python train.py --d_model=640 --n_head=10 --activation="squared_relu" --norm="rmsnorm" --rope_base=10000.0 --parallel_block=false --init="uniform" --init_std_up=0.0198 --beta2=0.98 --dataset="wikipedia_en"
MLP neurons of a small language model. Each row is named by its layer, matrix (up: input weights) and neuron, and shows model dimensions 64-159. Each number is 128 + 32 x the weight over its row's rms, rounded and kept within 0 to 255. Numbers have three digits each.
After each neuron's rows, "fires in" lists the words (lower case) most often at its 100 highest values on Wikipedia text that the model never trained on. A number after a token or word is its count.

L8.up2351:118153154062156125104104166108117174148153108102149138157109114120136127100130157073110118154172145117086177093128159166143031152051097112092168138045134155104109143136108196123135137121117072137143129149136145129107137102157159173131081161159113080105094050112116162148124104142100141118
fires in: "as" 41, "cup" 7, "name" 6, "called" 6, "named" 4

L8.up1850:143153132123116117116194082177191107112132111127126136188059135127156132138172107185084165125087062160149162145080189142068132169179136139098140116042113113132076157090122106150106182108127102165135134125149109182142100134110117086087108109180073151139134148196118135111120104129127102145
fires in: "that" 65, "saying" 4, "to" 4

L8.up593:086063113122079189096144122123108096178132096120091152156112163101156071135177146116093143066181204125159142104110108145111147100113174117164125094124107048128071109144171183198119137175142142154150110054157149155114130153101167132175146110162109161157085063121190134123097133152114106080
fires in: "of" 22, "by" 20, "team" 12, "these" 8

L8.up86:078106093060095152079149120079140131160073107155104158210060146119123136122136136112107115115148083145102132166161110109104131134100071118118128087137176159133121157148157185131158091072139157180141149129068138122147155121168163168118103155120112110147118186147121136074139152137130139129
fires in: "in" 77, "the" 7

L8.up2198:121108105097124131175110152111106083076101111159108151180072139098161145135137189155168085127121118152135086184115178097093068144137202138124144119103153143139105182097127132124134174169107044167101123132053157153123071176150085130101152145126142189097117164112149164080112165162137124143
fires in: "with" 24, "had" 15, "have" 13, "did" 10, "does" 7

L8.up2250:129171124026053162152115126121163106127135066141107154127050148126121127140186128090109137140250167141125118217081112119111089071132215088075138137132103071158049196145106133148116147120113153184106161111135172120100132146146158094181077122147106074141082111113085096088124111137073113153
fires in: "of" 25, "to" 8, "which" 8, "addition" 7, "after" 6

L8.up1745:061099151085135099165136081076145164161154052114074147158090044084152112145156205161106143079138151179167189137121136152123079143147113159154124157181165079134113147118115144116139135094145102121036158125160165145137165087123143113185096137182121144103141080134179145131168116122100147120
fires in: "an" 98

L8.up888:155088109043062105139122093142128097171117132106111134110063134049164103182104147138121067093178161128174190132113167132104165079106134143110138121060140117098129113096092155139165094106116135167079089102158142088096104092139134120092112117140144082142081104157109129134109135125204171147
fires in: "in" 50, "at" 45

L8.up73:129115132150038112182117142184101091110163135081100063182121100056150111094153206173107138134128150146122110101120147155075159120091133123193184105131092082159069181176111101207120176080145144101087121090096184233110142089099157132135142072155114137097151144133125143174156204103160148077
fires in: "in" 73, "per" 6, "m" 5

L8.up2289:135116131118117117158102185106113123236143085106120080091164112138106141130096164193137100109129097098140127209157150087155172148143143103135197147072151075172152150086120078172149130124170185152108112092112109144126146172127103100110114115123213121170157148077105190135119144064119148124
fires in: "he" 17, "she" 16, "they" 15, "i" 8, "father" 6, "band" 4

L8.up2236:125093136128127158124126143145123106114161121094107129135121138095159116140117120133104109141118042156198212168164118101146114160164086085173132169110148063141085149126173120121081129178086107159115188134149128145105109144098124116123106138154141071124124147156120142125144115166117120144
fires in: "to" 25, "into" 8, "on" 8, "back" 6, "founded" 6, "held" 6

L8.up243:073102128135155151110106141118117157099140134095074146167103073026165100117105136088115068063126136147128132113074119093132167124144122150172153075131103119118116205121113132075090157127124157147106158081160171105113108093111100156121088096140108147117087115155169122139167121176152121102
fires in: "and" 92, "so" 5

L8.up1042:137076113139085106162071115178085144118125112094129114117123176119144112155129162039145138106091137229145184176149128158135134128105173090119108126137157079179119116108154086114186126190101159105118080128142160133125110173167104142152138099116095127114133087096144130084143142079126121109
fires in: "on" 93

L8.up1084:162127141086092122175106137118151154176119120104159160140115107086106042122122121083160068170110158102152133177079154126132116185141132103170129165123080132140137159151169131138134102110076112166056177118145123107102161167126123109176103095160096074144145117134130176116081120101130127127
fires in: "to" 53, "with" 16, "by" 13, "into" 6, "from" 6, "a" 4

L8.up1853:123098153092113107136075179116063083141148143158080133089161075117109131145168125134159116151180151186174162095096149124074145196144154112120148114157062094152148140148152098151112066140116073098114147114126147108148138100099100151109136113174129102099075100153101131099135126107099159136
fires in: "of" 21, "other" 12, "well" 11, "some" 5, "important" 4

L8.up883:128089167118118103126139109173092126158094102150145131124055137129117074142126110166093104176166140196132125109115126127122122155160152107174161129151152088123078074140048067118154125084095106167152085114137105121089085068175124133137162056097127079110137117151170150124148110150127153155
fires in: "on" 74, "to" 8, "after" 4

L8.up433:087073130149151149158165158153098122125136126111133119122099121050102128124133164148146088189160089123092154103109136138104135104123116126058152142133062117153159110092103070121126063084105093121155087128126126149133169139178124100117114121142093179176079076086138131151086195137102130141
fires in: "it" 49, "there" 17, "his" 6, "this" 5, "he" 4

L8.up457:118134154094102151109129069089131052093117110107121140137089098093166104144110146112160157142197184145132102191205126119137131082092215151146166103115098099111110061076131109178114170130106087119178165125102143090125101144129114124147062107138089149149125114095164157074174171142135156128
fires in: "january" 31, "february" 15, "december" 5

L8.up419:136099166097115167121124126112104113106178111129112093122128146113111116130092104086131135112162057120092170109112154165120118095068157131121147109113111114129102168080082151105105087126124101097085076161116137214162073222142174161125134099133153139133078156142158109097063093097093120144
fires in: "to" 32, "of" 19, "with" 8, "on" 4, "from" 4, "under" 4

L8.up693:110179103113082138141062172156190095122151153138079189130077131117132137180113100130165085132102131122172153180120163163087120169094143104147110147096148080127106149098114154088140130052154077128088146164131132143125173162197104163119070102118159081143145115137088160110102158098166205131
fires in: "by" 27, "well" 13, "with" 10, "included" 8, "which" 6

L8.up637:123115133141114104096113113165126088127138128098135111150146104069111133072099119174157062047114131154107161122084123134086130130129093124115121125134097121124118086111056125122100189087157141096092162130122142139131187126109161128150054141137131094131165100165128121140106067147132158137
fires in: "an" 21, "a" 18, "to" 8, "into" 5, "al" 4

L8.up1261:153101085192162132076085165144092161136182172086118156109129126171130137149105118152114145110113104161160139123130123137072165076166109209149137136166104118152094115175101137180120142062111161074100073123124160144134122132090130061094116109184107077134123057157099162065144115111146091111
fires in: "of" 72, "from" 20

L8.up1071:084134128076085168169156135099107114189166163122162171171085115151100122127151145110156119082130102096153110103134094138112090154128168115185129147092053154174141157113068125142034164144119110126092161111120150075151090079161116144129148134092104123192085076134092182122168076147139166119
fires in: "from" 92

L8.up1511:127092156169137165119167133105126124101150138132144102160120114121164144095150147055102077106201078075093130075184109076125092085126162119166126069142119078114073101116148120084165085061147181175118142093169141108186125119154160084166162137104137164152133112067145089126126150152120123156
fires in: "he" 41, "have" 17, "they" 14, "she" 10

L8.up859:166192117175105175089131132107073150174199114141093141125144125135129106139138142132152063102133127090087124139107162172091077176090132103178156172101117106167123106130131130145115140112091123141127110140090154175158151108099143131177097133102141135127156127093124126127122163144072151134
fires in: "with" 42, "a" 19, "having" 10, "an" 4

L8.up668:111114107086097124125151125127120116027107120106142175116119075134103087195161104139116138119116164156143150150170143088107115212116185136145089108073110129085135175063088069141071135092127146143111099121128113134159089125192111160136108149126093127095123121096182148129160069126049136091
fires in: "that" 18, "up" 16, "moved" 12, "s" 10, "arrived" 5

L8.up2192:112089152102094145146151148140086111121137113182148163100085176071086126091122173175122114148150130132108149157078130128129106107130162115089146183120147125144138154098112126153095121105160107115100100097129161209131108168159136154139097159192160134139127155084171182083100136179083157100
fires in: "he" 39, "she" 28, "her" 10, "a" 6, "him" 4, "his" 4

L8.up1740:161108088054124117099160132138177124089119150120179192162121099094160132122110141159102143173119133188185154112111101107086075109085097139170095126102082117098155133146128110170163118099066100123120082140108113101160118096121109177124142016119115100079150099121108191078166119170096164130
fires in: "in" 30, "s" 9, "wins" 7, "km" 5, "ft" 4

L8.up2151:151155126103153156167155155132128114118094089131148121146132137088111102111123137089188118163105122171146149145136113171135130124159206168099186095118069133115104133144120103191133120126139109059136079064135142114101118115134182107117082145096084174142145091158146201126087149175163116138
fires in: "made" 26, "on" 17, "making" 10, "make" 8, "makes" 7, "has" 4

L8.up1136:128098106181123040142188125125152146173113133174139120204115153141149066131092150140085125127121165119114138106151100150081119094097098137162157140147178204131110186095121094142116128085094061149072102122159127067129139153117114111108152037170136099096192141176070170121082195147146128134
fires in: "in" 47, "put" 9, "center" 6, "to" 4

L8.up1221:080102073119130085158091167137125136072138112124157165137071110137160082184088139132123141127112154111143159139123165132122141151102145174117165145125158182130092138103118122103130158142140065137125141117114165142113057132172136121098097118170102099094105152108164175158123138158111134135
fires in: "moved" 20, "to" 17, "for" 6, "move" 4, "live" 4

L8.up765:088106151120060190138104085113122088108180123126085100074163146092079108172104172158073131118198083108166088131121202159099123169119156177147166114151087114149108176124120128147118102133131089082166176119155112180080072173157143097098164151101101155131083153121130150073171067144078172111
fires in: "of" 32, "to" 14, "part" 7

L8.up2113:113092141174161133139191134060116123076171087121051130130159144155142150138121180131128130117187107171148111122133106144073148111172127163189142081149158064138101142131146185131138140191080110131099116126109136103099133193108197109116125099146105138146098138135130172085067102121140052125
fires in: "all" 20, "of" 14, "only" 12, "most" 11

L8.up2274:137093114108048127172163141142139119149125115105101177177157136131172128154099173123133103149111175151163103098125130091089138178201139123161121104124094102119081175142149135099137116138099073077155131085115110175128108159077141208150091113152128174124117129083123124091119164083103188115
fires in: "were" 51, "are" 33, "have" 7

L8.up1222:119059129127110132134095169130129184082158106154127066099095130128134107160122158117145103130220140141083112169104121117160117151069198111205142054148153120185129178114093111134071126121159134123168082143076138141133106100160095122107131113193135133129100104154164126151112193142083133127
fires in: "the" 45, "he" 10, "she" 9, "have" 5, "had" 4

L8.up353:137086204115113122100157119148090149147098114099164136158102063144117128119133111112129180164152098158103109061116140131104141102145158115202151138073147136126181141142158095232136134162097164052166127102143107084178153140068155151121120098172072168092153132122113158120133085162083196084
fires in: "the" 41, "who" 10, "a" 4, "he" 4, "new" 4

L8.up2185:103119133145112130161125130157106108120142194149092097129051073102091147161172153147072138104122103064169147143142151188124088159168165073134128131112052108138128116127065115129111073131058144136159139159157099146125155174109104100144120161129077104131062130071111117100108057066104164104
fires in: "well" 28, "addition" 15, "so" 6, "note" 5, "other" 4, "also" 4

L8.up694:119136095146083075147115143174097150084118152183048218152130111113145127143165085126078079143120048106101125131166181089133117146166110101130120077062114146117174115145165185148149128100132134059086167137111181159167126124172103145141146078125073158043163135080110201161115111112126106113
fires in: "which" 51, "that" 29

L8.up739:167069102183061147109092156140114164164205112110136163216160139120128131105139134081163074100163123125123129141147160114077147161145160058125153094157135113192057115126104126113185130156052140111152106112160116096106160153131111097178131088147082136106098076159127070101137113133110112126
fires in: "on" 45, "history" 9, "2020" 7

L8.up1743:108158146118091098211088114161135082137137087077072084120073092078187143139183069086117156081121191162108142171122127125128154119126137122123149096124148104122119136119135091139114217123121097048041129108156145145136071089136137097119125068147139144133102057111186157183139139137128133154
fires in: "0" 82, "record" 7, "in" 6

L8.up1240:130086060138142099149139119100080168116107148148157171171097074115104134119102140099075141092095108109154139144153162118102162126148136068105110162130157109114094110064103134117190122104140063115119125099104118116161091130165176134108116175075147165204084088118171121109117108081133148184
fires in: "in" 22, "at" 19, "on" 7, "with" 4

L8.up1887:080124151152138158112108151146162135122088138118112138133146161120184077128160183095191139154082159245180141202145077107121169115116142080098139104119171098190089136119099149100130183139153133073113131122123162142114067172105179169111090064101114172194128128119136163153138075099088071082
fires in: "also" 15, "and" 14, "then" 11, "later" 8, "of" 8, "since" 5

L8.up566:082101127113151150135153114129094170119160085109090129160126122074142125097182096107134138149122083112173113136101075128126106139034154166180129087146105097196132123145135155132139124134089113100157128058124152098142154122105126135140014085116124184111105129122118188078117143147091112163
fires in: "august" 15, "july" 11, "september" 11, "early" 10, "late" 9

L8.up1017:130099122085108143206136108178124126189113102089171111135104157095142068136071128115108179145106119134093132161187114193139153118136157149113106145130114124117108150058165122117106176133101121070096089112133159135118070084079186125157093127165088159134129112152136144141084168148108114172
fires in: "made" 22, "to" 10, "make" 8, "making" 8, "makes" 5

L8.up1216:056111167061138180111080126112063154076173172115076166099129057147154124166176149060164126124153141126125209116152096135110120131038182135109203145197110124109128177119090165166068145152125123152026056123114097130146120118096138071183149086172097141140104105119047134133126092157118103142
fires in: "this" 62, "that" 5, "such" 5, "similar" 5, "latter" 4

L8.up1828:132124179130124124111128080154124125087180088154117114178138087109159104137155159088141137095177134125155159096108165109095050131081129082168099129067105129130144133096103180146176099129110140125110140114169152154189126134146106083158149089093115186107109058057171218107118110153147153076
fires in: "a" 46, "one" 13, "an" 7, "functional" 5, "2" 4

L8.up1409:092145157057090069167098110151134142098121141088073132199069123091162109094152128147138163132133119112159128118095165137110140134104208124140153117143064094174095172132058146155161176136100176078170116152081147118168092175098107138089110090097125151183168101133134145146129140084145167191
fires in: "november" 30, "in" 24, "december" 19, "october" 18

L8.up2552:104121138147178109131161066166169124104095067068157121124137125111158133113111141072110093109086087159120231111157110173114129136184126149160168067120150109094143122071144145129183136136115098109111083101149107120115102139127148112153160111120146136130160116124154154116069118133129150135
fires in: "to" 85, "for" 5

L8.up478:090134068144076125125142117121078128136152111064101129180137098093151157112136122065129050124144175134184097103117130132147137139119170109140126141166128108168145094119114110170095102116133049023112131130127158157080082083164130128086104052133113150167092134135124142158122129103156098142
fires in: "and" 100

L8.up1054:116105080111150134106089094096130104093144161100111161141132181127159112173112122160065103077092092120166111159058060111044096120143163068054109116148147157142106152141046131082123177120148075139122159102136150088091162149102116099093126119148125160126150133148118130034122122195105182178
fires in: "of" 81, "known" 10

L8.up1797:137119162093141148216193123131093082121110128055119068205093192073183087055070214134111119133180125158154190132114153130108160163142163131178104133133103121121118091083109138135115167128129175115128077074153136144131113158105172077154134077081132173174177082154161149174124122113153187139
fires in: "in" 20, "at" 10, "on" 9, "then" 8, "before" 5, "when" 5

L8.up1006:077078110092070179190129101154176150122148119121094096183104058064089134146137166153168133117121120126155122139119073100047101103064094074110086139140108117097089123092109154168143100108105146148095092124133134113125149149117132071127136067122097125154160061156136101094130134156149169110
fires in: "of" 39, "in" 28, "season" 5

L8.up2028:128117089129129109150093121185102094114136146134162134136109113127153127153114148032183135114122109117156139133051105143078105129117145152120173119105130140205126086109094186050163059115146120176090095055106141140144139132155128062147122059169206142156069071130150148084076091121089102094
fires in: "a" 73, "an" 8, "anomia" 6

L8.up1255:106142173120156112175110108154157119208095129164099158152101142114163096115166104112149117087112084150125164142142177165120065135062194094174153086107145049099080155166120151124128175161111085149103140186164097121147126126134172083124104124134158078175158040115066146103124177154112167090
fires in: "to" 47, "with" 14, "well" 8, "being" 7, "years" 5

L8.up106:107098134099091117076144163117138094169121165140064095122118150099181139137065172087140124124137068104162144159152087087093102121135118085141134095099093134143112107134102187081161143113130119196081159138111115121132111054181146146132164177102079165126136127134110104070121167113148080079
fires in: "to" 32, "there" 14, "in" 11, "as" 7, "for" 7, "on" 7

L8.up176:153149141063156122162123113111179077124120128110110153168111106102158106127138143149157157160155143162181126123100181085115166179118143150191138143104071077096127151169099138133143112118143076101091134127103105125169079190078139148121087131119167162101105127139134135112165109094105172168
fires in: "of" 46, "the" 8, "s" 8, "steeplechase" 4, "aldabra" 4

L8.up591:141122154155158153126138133175062120131172137129128119167131150130096151196116145066103173057145137100220152114038091136123083136140102094123198111147156126163164111074116147149114117145094147143099163097148152185181154077111154165132114035170152143145146103106132137083085131114201067135
fires in: "no" 18, "of" 16, "all" 13, "any" 6, "every" 5, "a" 5

L8.up170:147148129173154104093064132154091109123093163071150134105127148149130101167119117067159173184128098077175113162123132096131107138061154206186182104120163120156098163136104109106146118192106100090090130136097173145123081105105169133130169070162140168125085047134180160112146107139100127095
fires in: "since" 24, "after" 22, "until" 11, "before" 7, "of" 7

L8.up348:138034163130169102147111123135162107126157096129076149138159138089165124098165182114102114140141109124172191172081110176126151145102123116110154110107096097154068128166056123096129111105152108167118130154121152153126068165164175114102090130157223121090100140133144165099157159110135165150
fires in: "in" 21, "to" 11, "on" 8, "for" 8, "by" 7

L8.up808:112080142086131148176170202117111085118140106116114120128133119152121089120103163161156102154065184179119158114111139151119183102084092177124160152150108118173118122138135134133152172123074145141108072075122112124119094086082105100159116103130125142136148176104129164106110138110101107051
fires in: "was" 33, "is" 17, "moved" 9, "were" 8, "are" 6, "of" 4

L8.up2156:157118134100138102111077149156083133135107132154113114137096144105149133139135080098144089181098101142180194175138123124129072183151157131143128051111056121120104119119117121162089137151114125126143163132044174101125082130129115105195099101163100121112186091147162199123116173091108167085
fires in: "for" 45, "with" 9, "og" 4

L8.up1486:068095071193121122119083114138106166091141133129142097108128125090058090158103116106150087186117096187185117144075186132109126086182132106118188122162099103180159112097111156171112121167161100158100153135127152131084113097144146079136151117146171184045126127084154152108135071111164098159
fires in: "of" 25, "7" 23, "those" 5, "be" 5, "with" 4

L8.up447:085062136136122121161061128168094146160139128106129135115143165091154128209101143168154142107111088167105179124091160147070144158124122140075180171153174111136134165110130211148172155131154087134092116119133180092153116179087142094134111112097120096130159117146147153110138202093136116143
fires in: "as" 19, "at" 17, "time" 10, "in" 6, "years" 5

L8.up440:102094049131032120158160168148158137190121137146066164112110115099101081140143139155072110118144080151166105173158105109107119125138106114107137157167128082135112116161119107124042151157155095068148179131048121150136145127172125143104091108165104196088078108137091161141101148163099185101
fires in: "was" 21, "of" 18, "she" 8, "hosted" 6, "chronology" 4

L8.up2:157115165113141159129136118108118095136124141152117096164103103109134135109150148093168104150159106107123103161174108084137151135077143082145124096154183143153145145105117096113134113130132126097087060152136130173099113126137170070129136094146101103070098122118197099154154124087168105153
fires in: "in" 37, "on" 12, "to" 8, "for" 7, "also" 6

L8.up2329:142142130141155069115128155067134131128147174095160150137105074042084105193135076176073067142138146103131163114103158138104136166153158097157092138105127075124145138102126153121047093091122098159152130156059155131199137171130172125110083144112112119063079109149131125097131053119111166162
fires in: "in" 37, "of" 21, "to" 19

L8.up392:078090120166088122150143168143153150182146134130111136117126114058085134187156126043130085160144111115094214147092174152071113072122138157167110132138154142135124133096124191142099096102124158148154138112081155187123165136133116131100112089167160099096123136153196155063106160130129109038
fires in: "of" 70, "her" 5, "said" 4

L8.up207:160144161165159081133100202080091126175170116119119061159086090130144133172084180154102102147109164182127098121094123114126154122139098119155132099155128093104127110107104120115120194140172132126095131072186145135127122120089106127203141127130152116107189116126114121194131159086088145128
fires in: "is" 50, "has" 15, "are" 10, "have" 8

L8.up76:129034143084042138173106149130183089146091106076109162117075149121101134149114138096127144122152105123164146133110186114064119131085163130097132079088092123152167080155105110119147104085075162128148121078134120143120118149182121199129096167075103173145135121099142180160152075150114155166
fires in: "well" 28, "part" 13, "a" 12, "an" 7, "november" 4

L8.up2109:077115161141126102151171186097132101143142109161114081125109128137046098148108152164177081089135072156122079065079144168107134154136067134142139126151098129177102152157112164195168094143102112122137139111128102198170144141123136148128124130196099141169090141174103123093081139113089129091
fires in: "of" 50, "shark" 4

L8.up910:082089124068107063143136109092143112155119120127048122121138144078129100098166121159085107166135120111152104131195084196126128108081151081096118110112092090171057111052132122104059103123123064125119173175075177136006140154173072130144140116169152111134111047142126144089063170182142117069
fires in: "by" 24, "as" 8, "on" 8, "to" 8, "playing" 6, "well" 4

L8.up1913:127161122085079092116153099134156141139180099191106132206089173065110091132092117126130097098120075135129047086127063176126137126078101155135112137109145178139157130118092074084132132098047139108140139122106131141129183105116131062106117116190111135144051148066122192127132100160108123183
fires in: "to" 63, "from" 6

L8.up17:150131189090134072048145118122071105143060069144119158076150124125136112168149098072119150075102122130081174105100182132081097168120168113149100075108161089136104126133150183147195147157121143054107152149115154141098098160140178169149115066197097151091090131124122118130137087121095137149
fires in: "in" 13, "of" 11, "who" 10, "to" 10, "at" 9

L8.up831:084097176145122140125113154145140141158152083151108149152170094136127079086142127100148107155090152200209117115109131130091123141166135187205164101107135105156090121159129145127154132095091167115073179050137168156090087151098136163156088113101082141142172129116146224080113140127091146089
fires in: "of" 72, "the" 27

L8.up563:083119076112123127170140106126115095094149119104134153117134098122107111147182096111172136073131098145127101153140150133134078116166149127170210151140155110076134131101143115150116086171152077162125141102068112163094066203155129081139081115133144164124126085157158156071091128081086135101
fires in: "he" 22, "during" 20, "his" 19, "when" 7, "after" 6

L8.up307:130088196106149118176086107156076109169154097133134124107115111103143108144142173098163145167180126146077161177084116126125132185138144092181110088141106086142151131106117124168090162156129151065156058120125146153116148177142113112157177102176074108114147117124091121119105104106047112122
fires in: "to" 36, "of" 23, "was" 7, "would" 4

L8.up373:095152178142112113158100124147110087157119089132073108151125112017192146171177141133105093087130101107159137102082167113065139129099127143157136145126154088150159129124082189201153137163103116120084197134147105129129156149140132137148168065140168144141171086156101150119140172076174164130
fires in: "in" 20, "the" 11, "his" 10, "a" 8, "final" 7, "that" 6

L8.up962:143169126143128160117109155155145106137130160157075085149098094116140128115107104170121067126107167160122149118177172163095076120085088114105147093117124122115124119140118137200085138098072121112079076120098205102152126137126159082197158075156102123085162204134120175127067117135170113096
fires in: "that" 36, "which" 17, "who" 12, "being" 7, "be" 4, "not" 4

L8.up1431:163139111138108136082151119115118112055144081195144098115147126074144118101153172133121132071109127119203132112117079187100041129171145086109113124127032090160113072172085071063145114049104162136118103139149132144109101150142132125116128128181164145107136091117124165142100115125116104056
fires in: "of" 47, "for" 6, "16" 5, "12" 5

L8.up1649:135140142151136136101064080166097164150139124129123092158104155110124129133085149171181100121130092141104084083108110155104114140168102137096161165113141089151161109146065124104169124164115150110123140137119127150154149191122107152086120108085120116147168086157168178114122130076184146156
fires in: "in" 80, "on" 13

L8.up1874:095099132130102112077141126203097148147101108144139126100100068065063128149148142089180127129085087180158095108126128160073192077121141111171125110123166123098102116071166110121097121140159149079113191138173118106142141171120132110131087133165080166108072102158131136132102115179125203082
fires in: "of" 24, "from" 24, "well" 5

L8.up1523:160080120141151114130128130157067128168173079148108098119117079160109095093087119076071110146165196164109131123099096182135120150126163108182080160172178123130102118108167100087147111142107150120085104157140081128091141102151065130140115153161150157179103130138099126121115170165127111057
fires in: "by" 49, "to" 12, "justice" 4

L8.up402:094092109134097103145099129117103085129087129143148129068116115142110117167123168090154137112122137106156148123130145087124092124097170138149145107104151099125152146156144156153098145102134137116159119119044126153167095104135136168126153083168063097088142149106107191147129127142104135090
fires in: "from" 52, "new" 6, "lived" 5, "living" 5, "who" 5

L8.up1509:147116062097109165065126128104103174152130123138119133203119126160146108159154102145123078130156106143072124141124045134101110123201113127161145140101148117131108121186129198108177131183113129123138151166098138169154141132163139087119152138097106104150128144139168180147123054144085160193
fires in: "in" 31, "part" 11, "under" 6, "peligrosas" 5, "sarasota" 5

L8.up1373:135107142110160114080128084172130105144108141104092132096109145099166101084178190085117110137208146140111146111108159192095114134072205104152118098080124103135093121132107163194110156091087094140162158148158128117132081139153132133086108171113121104137097117167141103068094114113135105093
fires in: "as" 58, "with" 33

L8.up1546:093181119118113145133138102157127133119116143132114161162082135087136102153155139105122059071157060149085137148165139130110133141154119118114088101128160146121144182061111139098161137101137140143140131123114153169140193170185087097139139136102137161173149144099155168112120133156155153165
fires in: "that" 47, "this" 26, "which" 11, "however" 7, "but" 5

L8.up497:143128119080074129133086130132135107108146142103101173123141161132101109121144137180145094112130144178116109107143210116057114103165121106152147173070091092093101123162121184158138164108066064076133123122106191092100091146217134068098143102143058176163124100196098187108149124121127109190
fires in: "after" 25, "result" 7, "following" 5, "due" 5, "end" 4, "from" 4

L8.up644:164091144152107110107120081187148170178078060117117188127048110148165125163181184121182148168171146158132133115114111127114143133157188081091155040141129052155096130087143128162077130090116147070101139122165141169141114146160169146106180131165073184129117098159111109139128059052155134160
fires in: "of" 37, "in" 19, "with" 9, "at" 6

L8.up647:115152127100075156096113142157134141110086120060121123178101116080121078161102138125172150084128100132130143146083126134134141101128177127124149120156124125149120211122161118157180173063101090169118122097129151130115146085149144160129142144183068164140134123167117143115132174159111161131
fires in: "the" 33, "world" 14, "glentoran" 7, "of" 4

L8.up1228:139183118068120180110135071123178152162148165065045133148143163123104121127118127091089139071099176121143087090161160188118140135117149082120180087139134096113143186097141181161128124123128156110127103150144113146077113181101135029107124078136122143112139104164152188099086108143173159155
fires in: "in" 44, "of" 9, "at" 4

L8.up523:160042114117132053139096191142156136171120177149145080152098125086102146176101186147138067183110152109123137157149145082082164131157169105058165156070115138141123114133134113115142113077134076106165056084079147164179093129098175138117102104114135126145100086157158173157097088116110109135
fires in: "at" 52, "left" 8, "joined" 8, "started" 4

L8.up141:129101169116159174128123084100113135119098110129091126165115214137173131106164181109082119191166182166190107137111139079129154111143140130066124089085124135122053150076113186158077197106081083110056112155167170140120073134180211118120121115115044147170133152130109137136164122077164133140
fires in: "out" 12, "as" 12, "in" 10, "part" 9, "first" 9

L8.up1863:073160144111088151115118144122148156147103133140123078107147122122150073110180183124143101120128127155126144147135131194105120140128225149105127097070130120128148135143074102106070110114106086163110137057101115152122172089202110118159170098130148119145161089099132144101057143149099135144
fires in: "well" 27, "time" 22, "to" 9, "with" 4

L8.up675:131140140097129154127099108143150123201148069113090101110114105127141128123132171138161164154059127171086150158168167150131113168103126127164178142159082100133168170129128128120105143122134124131096125181155130139135134128113129113127101116142153120136105113158189113151144069095176200070
fires in: "of" 15, "a" 14, "an" 12, "first" 9, "as" 8, "was" 7

L8.up1970:126106147140122080134103183125128133100148092044111149155100115120188149130186125139140119141124141122161165125123064145097133149104068154141150140056163093124068180124074082130156095108149188115107078101098114082186122161092126143115123074117095082116070113138124167082167135154143110076
fires in: "in" 51, "on" 14, "to" 12, "between" 5

L8.up2105:124136142073123119148127110092101163086137125080131105130143086158134149138153213155084104106143152159136174127083133096097091158116155163108180155105090146139133126131165154184111143129050087109068142146069145113196084102132104172225164126148152123080123083136145116077134098121140124130
fires in: "did" 23, "does" 10, "hold" 10, "do" 9, "held" 6, "vary" 4

L8.up1742:133136187124128116099139127100099136137147083074067171119094110159140122165106133074180084080140120102126090155129186113060122147143129091143198126154067122192089138079150152102126165104095183120068133098113208162134051155145159083144122089153058145166096115122200128136114134140131108172
fires in: "with" 95